config.toml
num_hidden_layers = 20
hidden_size = 256
num_attention_heads = 16
num_key_value_heads = 16
head_dim = 32
intermediate_size = 1024
vocab_size = 2048
hidden_act = "tanh_gelu"
norm = "layernorm"
norm_place = "pre"
norm_eps = 1e-06
positions = "learned"
qk_norm = false
attn_scale = 0.177
bias = "all"
tie_word_embeddings = true
parallel_block = false
init = "trunc"
init_std_qkv = 0.0303
init_std_o = 0.0303
init_std_up = 0.0303
init_std_down = 0.0303
optimizer = "muon"
learning_rate = 0.014
lr_mult_o = 2.0
beta1 = 0.93
lr_head = 0.00552
max_grad_norm = 1.0
warmup_steps = 200
schedule = "cos"
final_lr_fraction = 0.03
batch_tokens = 65536
max_seq_len = 512
doc_mask = true
train_tokens = 410000000
max_steps = 6257
dataset = "wikipedia_en"
MLP neurons of a small language model. Each row is named by its layer, matrix (down: output weights) and neuron, and shows model dimensions 0-127. Each number is 128 + 24 x the weight over its row's rms, rounded and kept within 0 to 255. Numbers have three digits each.
A block is one neuron, or neurons of one layer that tend to fire together. After each block is what it responds to, as a language model described it from the Wikipedia text at the highest values.

L3.down135:128168109144114097148147181127102146104099138094152128125130117132138166137101129178130110111152120147105147137108114156118160133100181130113115104143164124157129155106155089096127142113077160132086139167101134148147136119156126157138101122131115133141134084173128141138167143164133107070100103108144113114124108134149149122153127134150116117165158107120135152180155103153130144129089
Responds to: Split-word letters, closing parens. Single letters m, s, M, S, J split off just inside a word or after an opening parenthesis, as in I-m-age, Re-s-ults, (MAS), plus closing parentheses in list and table entries.

L3.down49:091108151134134152130085127076077107130122086113145116157112110140150063131182118133137088088122138172148107144104142155111095122093170145186083131168137159131157179114130162178119135137127168133123158121078133129134130136145161088127128111121112102141114142119109119117098119193130087130146133137106149118102124101128119148094113137146133104166121140106100172126106137143110109120137
Responds to: Noun-ending suffix pieces. Final word-piece that completes a noun, mostly plural endings like -ies, -ities, -ations, -s, -ers, as in municipalities, difficulties, generations, plus whole nouns such as children, people, work.

L5.down196:143107091163145131148100161120145149114138112112143176092137104177149126099149135117168176139108134162118124137138135127185132095111125075136173168138128121145121125111138092156174117124115158157117120136157115136085127133139134131158140131092097161156115137135136115136164155129081120106138142124105105115105146099109142146094144133116155115162141161129142103108121054143111136136153
L5.down372:076117067099114162148114116156094136132149159133075125135134116132115118079096107159147070113133127102150148151128136131128149124038140098095117146111161119102113138145111116129139134158108133159121143142163143129092138092140167118152100119155153099182121175115147145142117100159145118115155124088110125090120097145099127140107122130111099128097150118139115118136143134178129145141157
L5.down400:140087129128156112116096056150136099153159094112077116116119145130110141133132132140114143138130113125151142160167139121130153090107146154133112127135118126121115091127139104127096123144126161098121126133121168148156114142171112116093159108148098155127155133117162095138108094148126126071133126142149166137107133164118169163172120144113154131091113111151140149104109155115084096144188
L5.down541:129174138130164089148123111164146147109082154113105098126098165171135110153113127149082121117100113091140114106115097112105117132118114150130091138152103169116103111110107094144152114155158131117109140144088149093186097105117148195095162151111122153095127129160119137101107156140115126140116119158123096147160103126157150115108137137123122129128117106140093160143103156109142154168133
L5.down679:095152108110089141176123100126126087148129144092089131114120117179113142122155139101130112094095100147108135132116159135108157118092120168136083147095095152123138130140204093143111113130116145134123126152111189105139099127162137160094136095100122158184139101133143151155127120171126121128123121115125114080105128119144104107114097136103176136159116162141106104117088151184142112115133
L5.down700:132167190107139158126168098161127137132096139088090113086138161119127117151117141115138104142125093121173130106075073101092118131109154124135136109149132100124128177124133129153116142115106122135084127132102128150128111128138145119100165125137156153147114112135175148122140155160163126167129161101148134155091141132154083116152139093132147076178112121122145137112119137186148162123157
L5.down744:127133091139137129117125110126138132100114107103140161140156142150098128083195083163137107139112145106103152119099122159095139156132099142119053113118112101172138129159096096129147117127104137135105127145095148174127102124166131108127089138127108098101147127110155122134110090129115106120091159126081072135144127088147129128110137104125129167108101146137164122150123146169132152154084
L5.down914:150158132106118127125104112172098111107131136139140137145116137121151153134106119121132123166098129153090140146068122129129133111162159165165098116119157080184138166114107167106169092165159146173177114143121112113107117102132101182140121166122110133130173116140156147181164119137135111088127085093089124153129168096116114152131108140131117147159135113142090114137148132168145132125110
Responds to: Mid-word fragments. Short word-piece tokens inside words split into pieces, often after an initial consonant, especially names: G-hi-ca, B-ha-t, B-lu-e, Meanw-hi-le.

L14.down2:124141171162165124136097154101154113154138093158121145110137112116135127172144172125160128113095104062119136117104136127136147126126120087121113114111117098101101156146135076129137118112137177102114102117147114150080117117194096146110104096123169154107122111106121133141146113124122127116114105121105130117072129132184124180165135120123117131118141161104119122145089146104153096089127
L14.down68:102112132143128117115142102155137100102104142103116163139131089110137132080085106137128137124161137174118109148140122171135144136115121142139104121079123157187117139159117090135082107156155169123146141125118131106118127123122160133104105138104111151147115124128123113145133151136137148130088125090143114147187103106163125129114143137089119123116163111118171177102151116121145145101134
L14.down326:131107110131092123119122146151158110140171099131095162137118129181122168140113129141158146120108119132149108148096113132137145126139192104126112083161111146168145159092146164151094106125174149113120114108103109155116136155130164128078140145110143137133154104153128154148100154101102124147111156133109126097142159123105118131131102141167119115095160118105130142129121134161159150030140
L14.down594:131111112079153143138118130142116138125084160132129124127131124138083143081178123142117126126113126142093130120114179105159115115122133133124103104154174138182148159111117117123157142114136099112149115161081160148162125137096146123106157121155133116141143119169157142168109116156120162103144149085159112101135130112130071127101124119186107145105099101090128088102114094130128127081144
L14.down604:142123106118130125117145113133071123121139112125132112127127140121136157117126108133126155141123154152147119105125111146102094097092128114081098158116169155108128132135124156137159168121141143105129144128165083158126149147147129141153140097166106129137154168150134140127083174131081130114149095114114130127121130139149103107076153100157086129151118122152152146134115100107127112160139
L14.down624:164093090127134132103077149108108103109151123118073124124136121073094143159183134122123107094129138119170152148126171191151109127101134136172131084139130177158138098145109118083148139167107134091163108093134085131104131125138144123118150140166116122104159110090091170155130133109098093137168138152119142078112128131176131128164201113120178092142165106147135122138153131131147127122124
L14.down635:152198132100126144172144114118146087148124162121137111118142132118111123161179121138094157115129122127129116127063133152126150123111133152149153123128125121129122125160120136119134147147139087130077111130123112128113127138104088135134097135120090112152152119074100120160127119129139118090116116144113141124147130120121085127164112100150140129158125129128129157133163119116145125116161
L14.down1001:171166098090156105146118141120127138158130104130068128129125114124109100154090123108148147113116109111107104143127122128142148142108109118070160131112079124103184147151086131161118146103152131132138120175117129133116143112168108128109168123124133140124118123140165135140173127123112109131105142164074155107133077161113144122140154151144160103112114133171154110111095130111086128131149
Responds to: Split word-start fragments. Word-initial fragments split off from the rest of a word, mostly "s" (slows, switch, scholar), plus unit pieces after numbers like c(m), ft, a-c-re.

L5.down164:096176157118144110137089116150119136124160126099125149116122109101087106106137141108110125138132136154169092138110128141136159146123119079088140196120192084144130103121128147165108156117155179113151160109154104089119115157140092133129097122054126189133145104123104143083139135092078116095167153123159130102130102105125108106146125109132131119152147129109121127144137144114182181138130
L5.down171:157186158203133149147140179137110098112094151109106139119137110125138113100148117159135101112090135116132111127108104140101194138130134120092101173134151122113112162174135119108163134139151127084119114094127157171128149123132117131114085124112130130120119136072114090127108105142119118085134137124135132100153105107117115112110128156106137122134160134140116113158137122118165113147124
L5.down209:124124143146134110132151102133089108070116135117092153137116109176124140149110122122147123141125143139103093097125122208119125132072102135135153126142145133143150101146163112145085144145152157125120163104142148123103148106124152126070136106151112116136157146131126160129162106177131087115164135131151115134108132124137088125160132107127160134144123165193159118191130116103131141154128
L5.down303:136130136139115136125142112189135093116119104117124124110133114132137135178098112100104118132085073138135113133152118116101121095132147139121110125138148082138152117104141122101087147126158150086162155133164132143088135132179130176105158160134128089129141100091146112139147135138148106132177131097177128181147127133102138146146133110141123141130105113132151121134136092142132107128127
L5.down424:089129134149141155127119105186134116127172140107117133122108109115155122093126130148143080147160144143150209158138128136120129123130121152075141155104165115111152108138130119134150143131147120135115137150159104102139137089114140129143141148124147175166124117131085118125150094091112092131109118171133073117136129127149127140146162118133153140136171165107092137119169144130133106158144
L5.down504:117121141131115147125148163112118111102160153090094136123133102175142148085113075147126136136149120120139160126111152154132169149099129148151140124132115166165134097152102150102149129128127129125144098124118165159129138093144111127141096096146089186173093127095125149111106103123085098094121119120148103123102105135128105132124176134129174108137166113115117150183113137124141105137119
L5.down565:106109145187125136137103162132108154121153165118083095121113125162132137134099116135128122108079124163146160153081162125108142117119157093105149163160126123113121103155175111114175107116140140138142144125112089119157147090116149142120131124135098150176163176105109180086102128147123097102141094142115131126125132129156114137097130164111106168116087146146098130134093141129168154134105
L5.down929:117133127128134136120096127134135144100176164124167189137186114144105150154090091121143103119106125116137126169108132143159138136098117167143130131115146154106118118165111135103168167138135122137126140136158141098115137141123142130119106111134132096100139148117123139160154152185069133175127152158100134139103087116137139094127167169143090076103078132197131106147101127132112093126138
Responds to: Inner hyphens and acronym letters. Hyphens inside compounds such as two-year, second-highest, wide-ranging, and middle capital letters of abbreviations and codes like ESP, CHF, NKP.

L3.down171:108121132129135092110117163191095144167084119095146104142135101146134166118103112164161165090136088158133102156082090153104117136143110153152140151087153118089123070121149163122151146134118102081109125122153113148123163161114131107077111145104139149135120123105129131094132138161122117128105133151131159121130104114107128070157097132122137102166097126097126134149122099161106127133126
Responds to: Hyphen in compounds. Hyphens joining parts of compound words, codes and names, as in COVID-19, TNF-α, 35-year-old, north-west, Jean-Noël.

L3.down136:156161143112128118119144132114158102142135136103107142138114147107145133130141112147111194096102155163076077191084128117083133067159088142125144118117134157131129103117083147120126088142116153153097137171130089180098108147099110117126107130131129093158121085163097202139160124173110142152124144141135147101123174147148120117125158120110156157118127126129128133144118115180134152111151
Responds to: Table row-ending pipe. The closing pipe at the end of a markdown table row, just before the line break, in sports statistics, standings, discographies and other wiki tables.

L5.down16:146057165114098134080084110113152140111159122098092142148161150127117136133125142116172133098120160173115140126102160152156102134116153104133150146130141103125139143112155129156122147138100130147137146095110107123122123121085116114136085169165108157149161115145161121140108129147167120114143108125123108120108120141127091137132165120133125117135125106134093125120111124090120091123132
L5.down149:180167139124114131153148128103134159120149091092144165106113076122089103143136138085115133150115162109113114184110160163133116124129117145131108143102118135145121112106143105116091065111110188133102170176112136161129105141129092100143093132168099123153128128121092111126147135139160134140149117131093120094120131151138090162107154179137129126127155094147145116122152164130116193127145
L5.down473:144101084102151174135121118151121155127087141153152167127122128115135156156131102138126127155136111095146095096124109131163160156126097124134109105109102112097129152157138085111136127109141124114207126107130091125089140128096133084128133081150139100125155107125130097148110149174106173135143092103151147104106139079119146149141082144114160124129122115106150124143161165125107180130147
L5.down586:105124117081139145179142161147124107123170097132111105149124116116139133136116158143092132115151087097107106088095142197122114130087103136145114127085152144119174171153085106109145129158100128122164133115125108135122149120087112091162143146117122114123140135151118155169158136124125157119184141142110132128111078134158093142104131104151107103106109153132132150084141151149133060137110
L5.down602:131176127124120101129138123141156151125140094172168173102125120119128109121122148175142123165144112114144136042114148149125164133135123155178117158125109124112155140161100151123150096163098103146109129137153132132129146114121116120120129117142099129145123127182136133089092142150144152120063134107145165160114121157141114168168161101103133123129163146133143132153131135081097090082147
L5.down746:150120127148113085149145141105139136159154116162141142114140077133146128129126104138123153115202106099139126100108108146098136128146133121152150082156083108097126121140109109146103130158085148125137122132122125124093080117147113125118127183177141119122138124158064155148109133085152098132145130128120117106113100147127157167136129157121148172139083081157085127136085125104157101153147
L5.down966:093115111099119154103155139120138176125093114133164124148095091143151117121102093152168098111126101118126133144140170110119092142113171104131145142117098124103117151137144154147071175128093134148173144122141148138088117098123136170079158168157150160128151129129146142096132089131168074122165142153160113118129086131155114167136140120113113116073089140130147158118164126161092129145162
L5.down1001:107143082068141098112129125114099100103126094126121096098118167131178106140114106168123139124108123134103164143107127154141122154160128146085139151161108136105127124153178169138182138157135120112110147137116171146125108111119126096068120130178136145135140119154099101115104092148123124113164109143097129119137112124156086147098099102150152109139122142132158150118135135141099095144117
Responds to: Token after a number. Fires on the unit or separator right after a number in stats and tables, e.g. the space before ft in "(144 ft)", mm, table pipes.

L5.down205:114146145129106111122107126082113140119116171116124110163089114111130124155147148111103122065106126120136107168154160152103111178096125151110119120156155146123093150124103136137170161105120144143126154198139113109129130071139187120119138123120131109100112097115143129109137126151132114119083106103141135141078101143126117155138125166117138103120138097108150113104119113107117094124116
L5.down362:107104128143174133109164164103178159127171153135132080147113118139101151139105131139090167118076168112090097145131174138124130152118163117136136133116197125129143133153123132138120108120088112161149106142108172122078142121134108115149136134134080123125118113132154156130154146114115139126140122125119150145122128082145089083137121136100099071105134159095155107148123119123104092085105
L5.down493:121133122148139136131111123117080114116095129155155106124130152175097160131133134114105107110103120141134180142127104082152129116094147126121086151119132148119137125113116128173146110122087156196105102167134123104127125099149104088106123121171152164124176101176129108128118165143170131114133176138138132145125144125153140124107156140126141120133088150153129104109166091084128115079173
L5.down535:137111142074095116133160135121114133151164142107091136114124144136096171132117125152068119123117171106081095154130132114126150107137102117099153171092153102123107122109148118154156126088127147140126184112089153122140112176153129080146147117172108116157142126167149127133135100142141063120145153160127126116104143135132130137107153110171150100182116144145134115115132115133132149099134
L5.down613:137130132106111174166118104157141105185094164128096123138083111128094155135122140094094128142089131116119160104144147109099155113100110131125160123115133148119139166158127129137101112105158111163141096132081121135144112115142090103109116129094144141172147113136118174146141099102138135135155151128107087115162089121164101126080170172130154144082113171127161059124130105128099101136123
L5.down639:166135137103116133113168124113121126150139136144112142099125129160095129153116165181113134084143172153085141157134145096144114096100125154115134087152145107144142139143140172110159162089090137098138147081109152121168129129127141126115110120154117090152101114133122100159115135159089104122125112159110101137156124118116173149144119167133088110117155101138088124126141072110113094105159
L5.down641:142113116160090096102130135122134142093127122124100104146141116157110115136130137138078110164160117121108124108137125127160124160166102112113134130094132124164106100137175139142104122128113089140144157127159119186147163124124129096096070101109115089137151119126117163137126137114110157154129151128085123172073106157107140122141135084101139110122127126157126114101137116143098121167132
L5.down1017:091122102102134184157115091112127091093123118068122125131145130136127088139145145114088169141168149150130129200150099100173101144131135127119158127161104127183151080143147122139154116165150119107160123108147137162127097131119135111110130130131096102116144083118142126130146121163125126154162120137117120130136131117135132105133145160116125082155125147112107142153109123162148158127110
Responds to: Closing parentheses of annotations. Closing parenthesis of a short bracketed qualifier after a name or value, mostly in tables and lists: (NL), (°C), (LUX), (web).

L14.down9:102090152128090118079150123117088153128136176111133104090143110172123150120147123166146094134147128156071141146127113109140144138131147116159121140139118094156100106137137115123117112091087142137115170151135121187084086138108110140139110106132117124138128148134158117122172094160149140098133113095129170126136131133140102143128151130151183129151101134147141114095142164107119191143104
L14.down206:141147148123119129148140138081139105124151135130099121132124124111125102084134090176143134109111131147137139106097145151110091105122162091157136146108098138135164150127074126162107127127065130102149144111132141162142133149153127100093149121171100151181160143146120096159122149116088089148105153169150112118180128127142164134126155178125110108143089115104121112155167128078156136100124
L14.down338:102142130120169155134127180116148142120141101173162148082118106134177111128130146145110124157141182113102172116086145142112149144098124137134103130117090135106116114123147124104122132132123177109135112137140174138136125120133096097066120183150129141131094132126112133166146127112091132123124147152133149128104086142133121156117155111141098131128127160143110125137133118114122133154150
L14.down367:102134098145091104140150132129143118150098122124091118117094117144122140124158123102124170124135141129084133166151122119102205081132151152173128172148101115140129193105166114143151156134143085148091136158135208134133114145116124119116147110115101147131146107102158118128109104101091162131119146128118107141155097122135140157141131139118132078120134132163119125132117157093160111120129
L14.down470:079126135119100166131095160140102113140159104091100132110126125156151163178112124146130131093115122119046180125114169128102131137117135135167105117103147134145089148121129134157138120092109123167099115095123101109071101128145133095149095112138096109137173115148126160167095137117122109136152146107120098112137116117147091093050123152118133119136115171173129105133139099148146142124098
L14.down525:112144144171128110115147093156081117080096104150150147093107141129153119141136138112147164131113077135152107166095179123130126107104116147133095154144111140151117096153102133133113113134102114107138104115134144131115129126142121099090174116151140148129130123140114150161087112133109128117152160113087103150119170154166144156094134128161089118098094124153120164084141167125093157142121
L14.down529:130120099173099134161130113191113138116146102121125177101142113142165143093145094111141117114117151121132140117080199181103157120149139134149101165149132119080167127080132185163117131115079163147163104157118135117136152106098106141090147092112158072121130120134103116108158129173125095169141164116141108136138122125105072133142121113128135114119134124089130130084168125142163139122120
L14.down833:105073154115096104152115134135092143137122113120131154117105114105129122155181132059114150136131133158117099118106112094112155157135124157143120133115130099116152111108138103105114084185126137104087158121160090101110077118122138098129168165140153140131124137144140091139126114115093125129167120096163132151108113123072127085165126142130146164114154128093121134127136118101109107087114
Responds to: Noun plural and suffix endings. Word-final suffix pieces completing a noun, mostly plural -s (funds, shacks, forces), also -ation, -ity, -ence, and opening pieces like comp, sign.

L5.down110:118132094147080141141090118118084120173117089143102152158135128162150138127118139118150115125150097142100126135094094145128118136110107141153091148182109194111110144122097142145110101131130182129103108146173120160134100110102130111120114102133116091136135133126117122157139125134124123115135135169155137074120084125106169126133108144143168140138147092136150192134113131140123157104111
L5.down376:114111118147142154143122138160164140165100121143112096104165145105118130113106148110132132130098111131135162150159094099141144133114138087128144143138109129118147153107116137111131130128104141141129097104118113081122152099136123149140121086166131123173100103130106152153120116153126112090170134142111147136082098112112123107102094135148102055165108107067142144097143143126120180115128
L5.down395:143119112115120116132149138133108118104117131104117118129148137164109168166081098124173125140085139164161118119115116138134114155090158133156140135164150170096127127139111164150114131146106106141129123084089132123110140119127136138115098111153128134151125095099154146129104121152131124121111123113113176151148138109129121145086126161115151110145154083165157131150125143165119206167118
L5.down436:138148142106129167112166121132138156121098104093110082167125135116126116116113078147125134117080153130156112111130128141146130151137175163135164118145093153135134115132121144154155140124131089132064161092126114127156133148123112152155143112115129117143111166146156162133099125105124117067116154117083109118130109096136123136102147102189150117117104124112183116127118135176115119157158
L5.down569:160194110098150137156150108138134131153124116132103106115125160091150093100139110091124111123088108147125111125107127118164111109165107117102103130139085131091103153102111165146119165186099098081115133102141135108142110159147115155111132134142127119135083108123099151106097114154131133135137133089138128115129097088124079073167143108121117112149158101136145148129157108123182124144138
L5.down637:105125114097106122143172149111172077115135069121113097111198174122179151120170131107161128122138120125127106155112136111088116120127112145124175095135132137107187095092109147192141094108152147106082127109142107105129109157119092095141117127116117163124124137143146154112125110135133075114150114154147143095111122104109116157142105146150144118103167134133133104136175150155111134159126
L5.down810:110115103116119118131146134156100082118154109130131135148125152080130107093112100117141153170096089155123111115087109140130112136163118104182107127121120133136125136133093140110117106082120160101134116158131091153115090145158132101148153134126120087122130133108174122138148110106106137123130156152138130114161152133146158155135117109125110049090138138109141091104116123136116168174149
L5.down995:114111122102144161134145174103138102086159111144127111141143087104126141148106107131145151103104147125160152169082059133097099133135148108169166195161127136119160135165146132103112100137131134134125104147138092109113097110123114117166119141155137126157166147143107122136156130140102124119177135107105088101119129122111164116094136123119148113153110154123143145107148128108126096143139
Responds to: Noun-ending suffix tokens. Fires on final word pieces that complete a noun, mostly plural -s split off the stem (season-s, event-s, Partnership-s), plus -ment, -ation, -ress and nouns like law, Council.

L3.down270:123158167110066181102090139121137111105167119114202111132139135128129107108119150141154101141073093133094144121133117097134136097102128160128100129144113134127132133131222144176170122116132162119129127143125104119105141123147166109144101141121154145160081161117147132081114126136155106160116091112117109118142142123139135198150127145127108123139137149112090109081164109135123162148164
Responds to: Mid-word consonant fragments. Short word-piece fragments inside a word, often containing v, before a suffix like -ing, -or, -ed, as in Hav|ing, fav|or, car|v|ing, Gaz|et|te.

L14.down61:127158113120091088095122140096141158161150181156160130140095090151108121111134128113133147142123178139113097096158124144103122114112116121083133103142072136128149100135117144146113123136124112178115121105176087167156144107137141157088133140160146142147136150072119121160130131121138130122149112114121108117112135136149119114148114078071109131141143157147106111157138110149153095124127
L14.down174:152086174126118148139160128108126151135126107143117145099151139124124180121149075137134102132168110111105118143154121135145130101108166105112123149104091126128123067157157129081118120148118114100149139118122094145133138121143102125155159158118108162125146124112140156191161129098130088144114107140123124113147162126133121157141099147089131127126134131121125084148126089109116136145109
L14.down190:101112079117185136113101138146120097146135180121145106164110125141154151136130129136148128108145117114119120101142131107129136103119126107097150122090130140176140113116116133137168102108121127115170125117112090106096136093114126126115198157127106136172175111110112122148105084138137185132129155143134125155116126086169146088110099160134159122130132103142105117131105143130125081157145
L14.down336:123154133122089136140140114106099104110145115165147116153105153112125168125117133075185160122100148150105158107138161094130130122152119137135118108124127178151165139130066091121133121160169115147128156170168135125071125140081120160165118120134157172098126119177153148119107138180166035159125113132132140130092145069127151157098115136107068132128133129085134125110109116125131098101118
L14.down361:155145108092133121133133151157138142144101139113139111122137108140098138113087140100136152126106126134150146123113127152124137161130166103157125105132158156092079123113146117154200099127126124132094149100130102107095042128106126138172132136082132105125150160133100147147102181083130148146168123135118111131154091100163113148142119137174115103098089149117101126106165139135133103141128
L14.down486:147156108129110086110164114136145142163135126177137132164123131123125167127094117115092148107161128166146128132116135139115148068103093144127128114154128109139174144060160159140118133136111106112094158113157121133137165164148156125121132135122144175130147144124110123122143095122134130130160136113089106129082118120138108162136111122142100119146149105133106120108168118124139108110116
L14.down660:150148137073159120137151145124137128133112140099149107138109130108104098128140144140101101102113126103162096175130107128115116140143088143133111150118095172112091122145139128136153141157129109132150135126125110148113144057134173133119142117134093101142170134155122139100102136110105140119082135095112180117102115144125105174135136126127160166154105144134174142150156122129152147123110
L14.down901:094133160144161155177156143147135082117152136128101139142116139163165115148153136185110116129107149113106109130098186088139098078157152150148140151158133118102101123151139140073151072127136110153131109075108134094148104155145179145158105130127116116071147130138149126131068119132121168123140141115123105148134139120133142128139114097154137084132123146117123111135136151159175130131123
Responds to: Mid-word subword fragments. Short word-piece tokens in the middle of a word that is split into several pieces, like t in Ho-t-el, ot in V-ot-ing and locom-ot-ives, id in s-id-ed.

L14.down429:160137128125114106128142144136080137119155119112122088125129101122142149163169190128090115120165147141109154172093116127163119108099145138147153108156127146127127089135128133150130130138102138117179131109099140139103103134151103119116117117164110141153096083152134101112085136169154116123117111129151112128126095126133133177138109126147105084124147099100150085085098129105135170132130
L14.down445:097154115132141169125156135121068110110141151097148165092144130145113129167120077100113141138135091114107156091125163122143098145128097142091148152134094103132125146139148168161124168121175171088137119107100126108105128105121094151127134125139098083170127118109108141135109142126118124112154149126147085159108134112083139117113105114142160125137111106137103133132103165161144166113179
L14.down534:118109124131119127103114093134113110120145146161142117123131117119134154105066141160150068091103100149092126137104135137095155129143098140076144100162133096148160149147108127154127143146115119135129153117091090129112116106147103159126160128127137156147109120110099135185104124164129118110099148131107099097096136108167110154097108123186159135153169134145132112158107122126163102122117
L14.down731:104144130145110105167107136161135130108152148086157143112086108096156135106099130177121161118107154165073140112154140131122140182137126111146152127101115121168104107109109129136074159098110096121149086121128133105144115075170141135129104112118115112146127125130145155142063132123160149151165110157133110123095109132120096117111141191115139080098174128104123128170137140132121134155136
L14.down766:142105121158145117097154142124102115137128121142121138111158153106172131151126122132124145093140132112174147128128139151130112113168118163151110092132106141116148126141116151162079168163119167073109152137111127161095116175138139107130100116106105166125128142159117118118145144134084126097149090122120184132145144048091113147124143085120147122100128134115119112166127136132093105103150
L14.down839:123139095126140131112088131167153114104056127152145124157110093123126152141144140135123115103145115132133113155109129108115139122161138145162154117170145136136123135145120094124161118105172127118150168150132106112166131104150092136120117146113126117129114121130144099157140109110095099165105097132095098134120104145153175129140106124098139128130109118128116119094177137148143152157135
L14.down865:122131163130084085116136156111076099117137137124137137111099089122103092120166146105122122090124111145108089098130138130142131177102141093118134136136127175150123125122136135106150159130129124132124094125106139115120092145076128112116140080121144124132133137147106152117091140141134120141116110106095161166095106114111109087184139119125107089101126103138142171076108125120103110127142
L14.down890:154163159098122094112103143151112142103156153158116141150128108157111131101146128126149142123153129089114119189052119115113109136103145111139143146129115144139142121119144093165132121152093137139124100117122167133142105158105102160135113112133158129144110132118117137117103119151141100124101141107153126113148085114145147159159152124128151102090128128093147103088084116130087173140121
Responds to: Closing parenthesis or comma. Closing parentheses and commas that end a parenthetical or list item, often before table bars or "and": (2012), (52.9) |, Mser, and.